{"attn_scale": 0.177, "tie_embeddings": false, "init": "normal", "init_std_qkv": 0.0472, "warmup_steps": 200, "schedule": "wsd", "batch_tokens": 32768, "seq_len": 512, "dataset": "wikipedia_en"}
MLP neurons of a small language model. Each row is named by its layer, matrix (gate and up: input weights) and neuron, and shows model dimensions 48-175. Each number is 128 + 32 x the weight over its row's rms, rounded and kept within 0 to 255. Numbers have three digits each. A neuron's up and down rows have the sign that makes its largest values positive.
A block is one neuron, or neurons of one layer that tend to fire together. Before each block is what it responds to, as a language model described it from the Wikipedia text at the highest values.

Responds to: Digits in numbers
L6.gate188:150189194109134136138165146082153131093118099151108112166123148190183115107118166138120086099146145145158150050156160163142114147138151163104107157079128099107131100144155181119158109142148152130093056045146190113140148173138133087088136126137130097120158104174093118118124150142074142142107051139149146104116109089131137191125076127115180114131155099143122100115088153128140194121139
L6.up188:144168170112164168084138124097146136067136114159136148192085161183164125094110140161073093100120139148136154128149113146159104123133184175127091201132105083092103136082100126121148107128139130149174058104164182111111129182099131077092104127123108128152102125150138139108113145143032154151113091161130159135115091067069163169062076095120203121092175125101114113140103162172094220094133
L6.gate213:152174068109168106100137105181111138099116135132080121115144131120164105082128083143079131170114096135213101105100098140159118143119133141116122138145137157142073118119103165149144125115167088097199144140140165125150211062094095098117149092040119138180122219115095096141116127116164083111145129095082168115129104131122168109121140047106126136156172185138137111126136167135123079122179
L6.up213:114109074127129081102156067151166154144104137176088145156111089064084114161118083121177147112108114200119132130053115107146087122128177168106187104136127144110082119124064127160115117139147092083180131130140162130139180096110137148106112159059155130144112193074132099147138119092165070139080146086100099104128105122145175136212162106134141112173195131138177130122158228123161111108156
L6.gate324:145123079139105138092152153071103141113123113107089107091132053087188116135140103096137132104099134111138132047125081109080151100126122178072115162137219143122111133157126180132063120146154121071165090151168134071137095125109173137132100139092116119151154187141103078088116121133129138108142148093167132069064111110153092186126102156143155234167142112108152115155192186185125102079123
L6.up324:095103116128095180093142199092147127113135179080111152097174046088178091163149107162134162114164136089164104134102088093122097122073154096055083148073132172119096198113105154161157144166134070131086143097141117100152163086095169125082128081155125118119170124130142066129120140105138141168125137179142110088090103127127124121044151133086187127154146122114149145151129199154156217102145
L6.gate381:094129090094108065111160175160161058081157131115148163159141154132153119102156147217100169170114143134176125069114087151149108088116111182103116070129059151119102142125164118186075100159139063128173100100145138140134121107130128133149126150076188122155089159148203139124132090142129127124134118119109103153125140129134150115103166145139134094159159067122136099158136163156101147098094
L6.up381:107112086071165100157195190112146041114170174117169118146107193107111141114146114232077162168145128139141112064102132180147151036125125163075147112127082105124150143131075166179094162151100103142145098096102169118142110151145133147115143126094182149139130144147098138149149064055105119158140088141119124143158146088132122098150132111151172131156198060125163121140158129142119132089096

Responds to: Mid-word pieces, infobox line breaks
L6.gate109:180144103069108188079080158112144104081120134159146184093110084127108123126138161136114127112115078129119164155136114148104160145140100087098163128114127159105126056097163106122162142083092167120131185156074168113088172142183054160118138127027146147152060172095151084172127109133056112146183145138130120136180133154119163178085160135151144115095115170133109103186076141085183117111101
L6.up109:171119126113169133102116131172098097111085080135154139077152067114112166116166189078121153126141117196100206162115098124123179069124128135073125165129125181082092158139108120119104169123156157139108123171062087029118134106168121168151110128095118142092149173157143100161129074134083156097130226130155160188095157179134093159151096115104142116102115168140136130192099144121211125121080
L6.gate215:117134122103160204033101133085108105074135120111156121119083208172098138150126157134099156148152150081059131136095120133111141095143201127083119156091097177142157184159163121153100128123141127160138137126113095055176075136143098077094109143102124115147066185185131160146118127068126123141133110109148124079090079071142122090123153172135182149138104138158113152206137157101141113106150
L6.up215:145162140112198143097133116148110094097167126130140132151089147190126158133158119112098141169145149093063075080084163105067176128108205115090146128120141098107160177144155139162097175167118117139136135123094161130161129115050076108148143075129124119131112149216109132147121154076142106137159086133135155052129090100131081167073143140134156137119158131136105147145123108103165148157163
L6.gate322:148104118174178065088136143180141136121141132171143104100219165151138118108122098108104122119201144155180119155112163147107135126114167121105119154128155082158166125120132106114113087161152146134108120113157111077130141131109128150130145048059130118134126076186167135114082093138129158097161179147107119084074084134142103122139138181133073157162127130077110119165141105096096108137190
L6.up322:050156125154133133186143154162133143153083129166089090140127146069153107138162109127135102139176127136132189144128114094141154140143185186144100111123106119098037165087094152149123130175131143189149130109149117100155108080148188143111197129053172105193122122173130169084049112122141091192152162098101100085112072124159103130111133101110091092092085148109159137218139123089081130120082
L6.gate362:156141176115191129079136150134101123119127186127115126135100117116144154160129139136141157149105135174150143136143070164132171168114161126080154132088128149120136078109129115084142121160101150097125171136091129085104133127139139162158114147181112098136117131136082153143154177115114099156213115238144133107118143177151110134121075092149058147122137206137101082140071083127112113147079
L6.up362:153130158142164132055125170131118101098130169144136109104100123106153128147135175119114169125133128174150155127164099136132161125118115143051152133105112161145110143124095098068154170125117132140166174143097105115077132062123175094093173114154109127147075159123132092101136142107091173159211137207131101169159129147171097191156100110147092163150183186143081160086080115123111160142146

Responds to: Mid-range number digits
L5.gate287:129106120120164116114130122166137097119177153120148125096127098193156115125126051141142150149136150102109130168121139066122156119107125142100079093139125176112066131112084157134131133098172111082169113091159119111142150172172134121080184085103100105161158130167112139098137080163183114105155152154130169068118131115147102161132162126073176115199164123163161165125153080167134162091151
L5.up287:156107090132166149131143100166145085121176161127170123117149123218167120147114039144134129143122155074115102163083101089145134117116110191088025066169111146098105136108092120111140083112202099082149132111178075105165159139143150120120182096103108145143182140158117140159159126176185124116141199147110151048085124111127128142137140146118205094149150135136160151149131091186113148091160